Weights of a small transformer language model: 3617 steps.
MLP neurons of a small language model. Each row is named by its layer, matrix (down: output weights) and neuron, and shows model dimensions 32-159. Each number is 128 + 32 x the weight over its row's rms, rounded and kept within 0 to 255. Numbers have three digits each.
A block is one neuron, or neurons of one layer that tend to fire together. After each block is what it responds to, as a language model described it from the Wikipedia text at the highest values.

L3.down121:150122123120112162097162100118147158182113152196110111144143090130086191101135121179138134108124085137190132169176145188126118147094092179124094102157105131176117126126156085137119165147126090076168154177078071101143125140123182123137168108138185094106100167098136142144106080086129091114085121134110156108153137088104150109146158104115070132092087128137168085116159124120167081142179
L3.down224:157143165152125138161168103092101112152130120142143134130106138108082121150178117108181145152130165172114111117140138113126118239141111186152112120196164156104038111109085059125137061071120070175105102166124099076098146184097152098139102134104161117102155107130083201150167094117078100121102153146161163155076139129125102156181130062070153158129117155161058134100124134119152092138104
L3.down317:132198056137118138139173128058063151135148101084124094179151149069091124076186096188142162052123152101123092098143156155078110120134150176089115117131145124207143095120128117165148128152145129135102122172123097126113151155124128123149177177113133145135113174197108134125157108164134122067157114136092075144120120155163104155198151057109151120082171043173137115136128084046115076119124
L3.down378:107138140075143121187172139097085108149137071121091115076149137064144131153133111150200111130129108137172112107093127102104117111161121111113162172099140161029090224160114139157153132139116070091124089200115092117161180140131132105178134144172125111080143162090166169126105121114143175078153142174146124112095126135125182078171146171102130123177097125086135104086086135149089164156097
Description: Sentence-opening prepositions. Prepositions opening a new sentence or clause, often completing an adverbial lead-in, such as In, With, As of, Since, Because of, due to.

L3.down33:138122062073159124069108087148147124137076125098194164109167141122150140136139136143118142159169135133126104153126064086129151117140098106106126078133168117091142119113138136134105172137061157161133093120113115077138080137161109118201139130108095124123133159178088153133133152149138087170096114129099154132114230131163164170128179163125071146115157116116144106164103193160095145101104
L3.down192:141170143119101168156112142088107088125132095156155145124120150090145165158185096097136122127127158120178164106109124088152109111093110138094088109121144163105153125096131116096091129070139131125130120151152152145161119118143116117118148051063155132122124074081150090112106093142159112052044133167200152131152091100092127118179164208149106163196158170138096123119142162133162076104151
L3.down215:150103131142129154089145140229127119130046168137089101111103102141109145113150131140215112093159109110127114110119145143157136104119118156163128048116090099104145160126108113128100110145164100112156171136110132075107136104148160145117152148119039164076157132146096111152094134137111141092135168136199160137142146124055077079137151176128089151123105138174176087140176093089079092061133
L3.down505:172157116132116165134114152109112154113114073095054138096053159136139151093125113121092164153127106127113157113108156168116152076100094144156166184120097108110140179170121060078147115161132148112117122159092164090121107173154116112102091162088112125140150102085118107160159092165109136111146110156255135139173146110129093100140182120109083133105105184094085164151144115115150102164068
Description: Comma after introductory date. The comma closing a sentence-opening time phrase in biographies and histories, as in "In 1991," "On 3 March 2026," "In the same year,".

L3.down68:186166092133100202129112094232126066102128166116152162095071106156138143076122147107146139139132098140155122097163137125097117130069108139155135153096172128095141152186121135162102126089123162165111177106124176155166111091118145130086131100115101153096101098099096133178094140158118130175124108139015144108173136194189111105194159063098154126137078063127091150121119131121098100105136
L3.down191:187120130177148117086141148145164188158114123099134140075137117172100114130129078119121090116165082146147137219135172152162165120147177127166060195149129145103130131135122115169092115098147162090113110136170115145141123119113157117092113104087135114177123160162158140143099047088149100121090135114081137094122104140089158125152161151093090108128116139088167051146132105080092132130158
L3.down203:080129117170095126111071177098144170098117151132155153111185189153127132156141065171151116149155127153069181134115129150165127129101145146136096103160091178186087097164139088192107190120126160133157127104165116099106107090120135078167120095122179073110177142088202112133144152178124074091073132153081104117153114131148098082119115152071126109161169120121122169065144117147095137171120
L3.down313:144158084105175089167146110112076146127137183081126131132165109165152102109110142200149158113101115166140080117144160195113134166119135159119126076129180173036097163083150167161143182136115111207147165089086117145080160114085114120122141083145132153117186126104132139130059113121105112136089101106097108158136141143152088115164141129132131139119110151119142138049181129113143069166161
Description: Clause-ending commas. Commas that close a complete clause or long phrase, often after a plural noun, before which, and, including, as in people, particularly.

L3.down181:161158163113098109130086165129091125116134120132169102158175140048122130097102141121121177122170123112101107083087145069139154080156181111157177147113160068121183113128186092120112158103104189102053132146095140081146083120099156108148210139130129086128088129085131116194116114208137124145129120159103151085136149120087129074118179117155126156086178153118075079152120063106081112157121
L3.down332:156160113138099128153080126138147143118121165124103147136111154158106095162107161093166074137092141123159099129166144138114187108130185101066055187120110147182111170102134128123092160139196159166048150111162118174114150116125087120075122104144106114158106094167125057182227141114138157100151102111098149118129133105112083155086146144139100146079103095121079159102130107118078132110121
L3.down401:061142148113078074086120124137139112132157188093202128103167163104132164156166139072157135110095134120139115131126167163113113123117053124168119193155126152094114152107133130119135135167122114077152097171101138183129154137122128131118181148095141090078119158118167115090100162138074171138093195173020086135151158148082204095108151140140095096164132130134135169128091114140105113110109
L3.down502:139104177110082150078139078150135133150094115055173085139085158168145166115139179080208137103092127124135160144151114111080139066169134164124095095075137183034162097161173139118112180067170137119165135142178129092150166136146069127091156082149161138100128090094154133127172130108056124093126146156164185147089124151129131210100099152132101109139191111108132127108141115103145170088159
Description: Mid-word fragments, often k. Fires on a second word piece right after a short opening piece, often k, as in as-k-ed, re-k-indled, In-ter-county, and on capital K starting names such as Kazakhstan.

L2.down68:125155070104029149198094154132117147135112101135110183114088147160099126163121177043067137080105113107109163112128126147133122133148162132104167096154031154140153145172158142092123157108153156110121181096105140138147112124162140161169161149187101119117157161125117078149153118032115144112094118179094179109144121125118067134090144131151095125123150086102184110097119160140128129133124
Description: Letter w in words. Lone w/W word-piece tokens inside or starting words (Swedish, Schleswig, thwarted, www, Worthing); also infobox/table field starts like Species, Years, February.

L4.down148:086165134099160137088148162162145168142119061116140182124085133191133159201155182128110144099143150082160110108174150145109069091169117110115140105171125116112137122124104140185123098128089101130114093131093134151121118111096141115075171132193091115140170160085123163144114157131110135177184200056150112144146149116084174149084105130122149107131162127133093135108099106141118117096151
L4.down177:148184103147126157109135128136147170123187095107097116114108129105191180096122098112159136090092083068142130120105142146134144135174160146125145057079085084136148122130125142181110031174126108146096115185083156148137080133152113153138164143181127131087110118159141158113165152141108117103138154145119134117114144141103082127127077140125137106124125087124153143122196136136036132128096
L4.down331:137182136173085124153065118155145127107170116132088132122165129142136133076093089101099137128135053129111154157123193143117131181146119145095123178092090150128066100141163123157080128132097076155140097140144154101117072076113092170108102153144075105131109167087186127123150135140122164113057130111140122132130124150121083090170182126159130115098138113188184081155088096148112192161036
L4.down516:175172098134150125075084103180137114086157086157144181121136137110131124098104133072098131078080127143200150131139134117129144146216167115096130144096149105133163100091094163132164135130137103130115119181127105157139131078114115146119167078126099125157073134089158154128109141075121165174130109202121118093114075092164098088127128151126126111127092049136176125120099175087119061190089
Description: Day number in dates. Day-of-month numbers in full dates, mostly after a month name (December 13, 1947; May 29) and sometimes before one (14 January), plus the slot after a month or "Release date:".

L2.down209:103186101126211131142138176137132113116069106164121135100164105175131160094134097144097096116155107109107219088132094108092156137100123133159117128106115119121124143207052123121066153108127150111120205087141110134110148070144107171139151190089110111112089100134101093150095158090153117164132076114129137146162084130146112160146204122171164145084135178151151126135185109098067060077152
Description: Year-completing digits. Final digit of a four-digit year split as 201|8, 196|4, or the comma right after one (Since 2015,), in biographical and historical prose.

L4.down305:109115173104104090178150108148121106108119141087110128119138176152129096123183091118119161169122125139167096122157158139144159157075151101089148118100133182148143109158163179176114096136167103232111173093193109100090161096124130100104184152111112124146134156121142097075175185078208071060126160120124120148093148149151151117152168148093107108146076112130107157121126146104128101131118
L4.down315:133126125168137071069158074107061174100180099039126106103125104124094130126131181125080144165145154178108122122080094096099161129159132143105124127100157115114100126186161146144153092201108069110087118090140105064159151096134141163106187143130087117144093150146131098114114135145067117156165114132145166214121123107123162084119059148168118085111118083119136158152119143177108122138171
L4.down338:115085109136153129159178119115122107204142074168136113090152149169077093136135138144112130124168092160135080122108111062154194106097152125144117123153140146136106149169094108135130133126175150119209171086162167116054130191123137092154143134067176147163148086158149093096123156117145100142181110168066107131159096139122134141148137138121135134092098158114062082155150098132102171099121
L4.down401:073142146144033094165154117101160107182142130150131132128151167075128136116154132181124135163125168062192116124095164159115139154090201125148146119157048125129065168098104099140149140085123083078109173093120143144132180102163094122138150102103167137118114128154197149147112112155139080171130167141127100151125164097201137097130092131052138083163188134134124164114171124162127130091076
Description: Sentence-opening prepositions. First word of a new sentence or paragraph, mostly a preposition like In, On, During, For, e.g. "In 2015", "In Ireland"; also "(" after a name in biography headers.

L2.down350:195140082145139097152095104118143121205161145091136100070096111115159115131115122092067108176167115120149138153133129210115191084166114106117135195134179122218113124125153090179093122087130130125134117100156091137172145150119145171139123112132161133117175072145092115131126162105131130103066118089167096059119115149066099128131119129212151167088103141111108101130111089090116122079108
Description: Mid-sentence item separators. Commas, closing parentheses and semicolons that end a clause, list item or parenthetical before the sentence continues, e.g. "(Marxist)", "resolved;", "Sophia,".

L3.down20:091106108104122158131153125144135118174172057124126130103177101194173118102096159161063166195091203158115132109145132157171108144152116146083066119064126143067107105125070119115178138119079149104119071144095115107157185121096187134084120151138097100169090109084060090132165146082167107167146105095102117122133164142106166132153152113108141128102154122086189091146157148139128112108088
L3.down185:138180142171101129153162188083129153147172145136112082120117160140126145157142177136121133174077119143172141116189113130161115157193120141127086122121085111078129087138135165115084144162116180120163128093108142152109136096069183135064125116165108095177071127110158160150154163117152138195152113135095115158147115155168078125106173147152140029138197105117128107140112095112133084092176
L3.down356:168083172097172143103159187157142093138115102140106163101124069101118133176149181112027110153131131157156102157137134142084115104126082137086193112092084101111104124107162093134120140168158132127092135111050157135126111147127154160100171101150180097118070136080119141203167142106119186126067148121255112174113118151110128101138125119099130154125114101120137145139111141117107103127132
L3.down455:104134103176126151145133168128143126183122131101103094143123108093105081168152171164095168120101105078129101156180105121175096123127137142146089097072080076109161138095125195108134141082124142098164113119111186109115139101186105110134173148134145183122131134106118172117152129213125147123147081079163077107078163083168120120118078083159079138135152140102112094141123147201113122121133
Description: Referring pronouns and subject nouns. Pronouns that refer back to a thing, mostly sentence-initial "It" before was/is, also which, that, This, and nouns like album, game.

L4.down350:116089100139109073167088110136129116099107140112141020082129115105161107171093145137030161151142141091196179126172135187113175116157125148059101151149144165145122139128135163078098143101132179163134096133115131119076123153129146191115142090108146123122121143137090129166184092135099184101120166113179136088127109151117172142111106123164091167052141123145151107111170155109126101109149
L4.down423:151086129170145115059122124111082193140100144147131105196130186076040065129127111140208139121146156130066144086098126125095139156075167066100138151130140107150106145201152093159150140163142097157137128168144153145114125130133167157116110174114125147096135139147091081145128105121064092144159131082145171185096155114160151137171132138156125115190139123130112209063120104144185076110124
L4.down436:126133103137178115147135139137107104155130146187122091091078162158112150110086096131172092166132139132102099127137124185101149112151125093144147136167122128153134080153126124129098074180098152149158133160110096077126151186134118112090115131134119178161105115119123129184161122119081126110196118082110115138091126159192177099107156182112115171150143138141099106115115059164123109158107
L4.down469:128096129119104088130130132090219169186173165095161165125125151142113109147047076162127080152116143089095115154105126139134075130101176142141095136113147125124078178155141121112070107153130153150188143144159080127132139158125098113105104106095071168070118179084121140168108157075132071141177142172095160131116177111212145118133137106168131099138120125119099168172128112090094062098130
Description: Commas in numbers and clauses. Commas, occasionally periods, both as thousands separators inside numbers (98,476; 1,121.9) and after nouns, names or dates that end a clause (College, Chicago, 2004).

L4.down343:128125142165134195162120072166187106163133131128129165150161188114124129140089091156160099074079125128157144133155074139126143125125120152142122120114112085125155164135107128178080109109151139092151086133123207178151093139178059099120119128142147106178069160081131205116153133120145125105134130166171140099109107087100139136133165161150198100105127169091143178110110080160072151147112
L4.down410:104118153134089143113191153103161060089189162120115116103152107126136100149111109135104113152169108123173156147094129129086137144132085153129075129134152191121099129122081161107127113116110113127142106168196189179114131155126146120176085152134183134113175116144074122121068197117147106092119094150127108132141140135129110128155159122000158164091121100117168085111163143126123079161141
L4.down448:166141139173120098125110174074085130113117161085154150140137140119080167127138085117158105149132152143094144067158179130144154096147093137165164118098107129143096019171136133139093153105112127074136117133206147114135110118109176084185082145083207080124135128098137114133137071155206131137152115167061077128178136178128105154119144114147163108091153142056139153099110144126160155148171
L4.down536:113072153191105125143095153083198096030139124077103088160160133140100109114115132092179177120198154120106092091144172116080112175102182096110123129160081144187125079102144155118083148114102078070153169167111155146171161094136145102125063168098099156135105109133100115132060140140116146112136142153119076103139172184112139112107170122080107176171150172164125122099126197130133167149066
Description: Early word-fragment pieces. Short one- or two-letter pieces right after a single-letter word start inside oddly split words or abbreviations, e.g. p-g (pg.), m-g (mg), H-s-ieh, p-i-eces.

L2.down87:151061157128086125092153160141143135119179092113134159176192122118094222110078139201127108102174075106156126117140105126156117170077158182139068094126111143146107090091162137171156122126152115102130112171150100108090171144098109110119117192118154140132100194118138121108117080098152097152099141097128094107068108070153109147155088074081135129156124125135200153219108117103149111146136
Description: Sentence-opening prepositions. Prepositions or conjunctions that open a sentence or paragraph, often split mid-word, such as In, After, Upon, While, Throughout.

L4.down1:132168124125107152133125136146048110120129124143065091129107124105153163200156129185057142130123130056156128165198162156146151138134090150083116137132096138160127145105174086125068175111118168157097167102085120133147100142055105122122128119157126116130137100136083111105183179161130171134128083101117094194174156097101177100141075093119104134087136097117100121102137089080172105101161
L4.down50:124149084138125100153092105176137135101128115206130141095184149150105137135128162100108112134157127148117111134152048166137145048198138169104141081099118197103148118067065132125135167137097167118108126123144089065149155126115134117147138145178154113174121097106109146098180118148170100143151103083154132169117100146127136136175119144071155145166092150150152148016158091154162119062146
L4.down349:120150130160151147174070123153118164132156158169182147124134113135107124102146099140074135154155121157157137093113148147136105149096153102128083102106118156110132130132103154120106112044129165146144132088176125120131084138102149085100155123125138118188078044114108132126152117092083120133199148160157093089161145150147178129127164084141179107050152193177087138079145143085225149106189
L4.down357:110132145126165084122210080111128083155088137171121127154141103096146149166162148130112177158097165161166116133133143107098144137133074116074172130104156108151123105153133088148115100145108186163122123140084109125183090111086130115158164098092107158152139104161099177103170108120100109125097093135096148196091137103091100116098148184127058073171131137113186128144097144127155075166148
Description: Anaphoric clause subjects. Pronouns and relativizers opening a clause and referring back to a prior noun, usually before a verb: it was, which, that, This.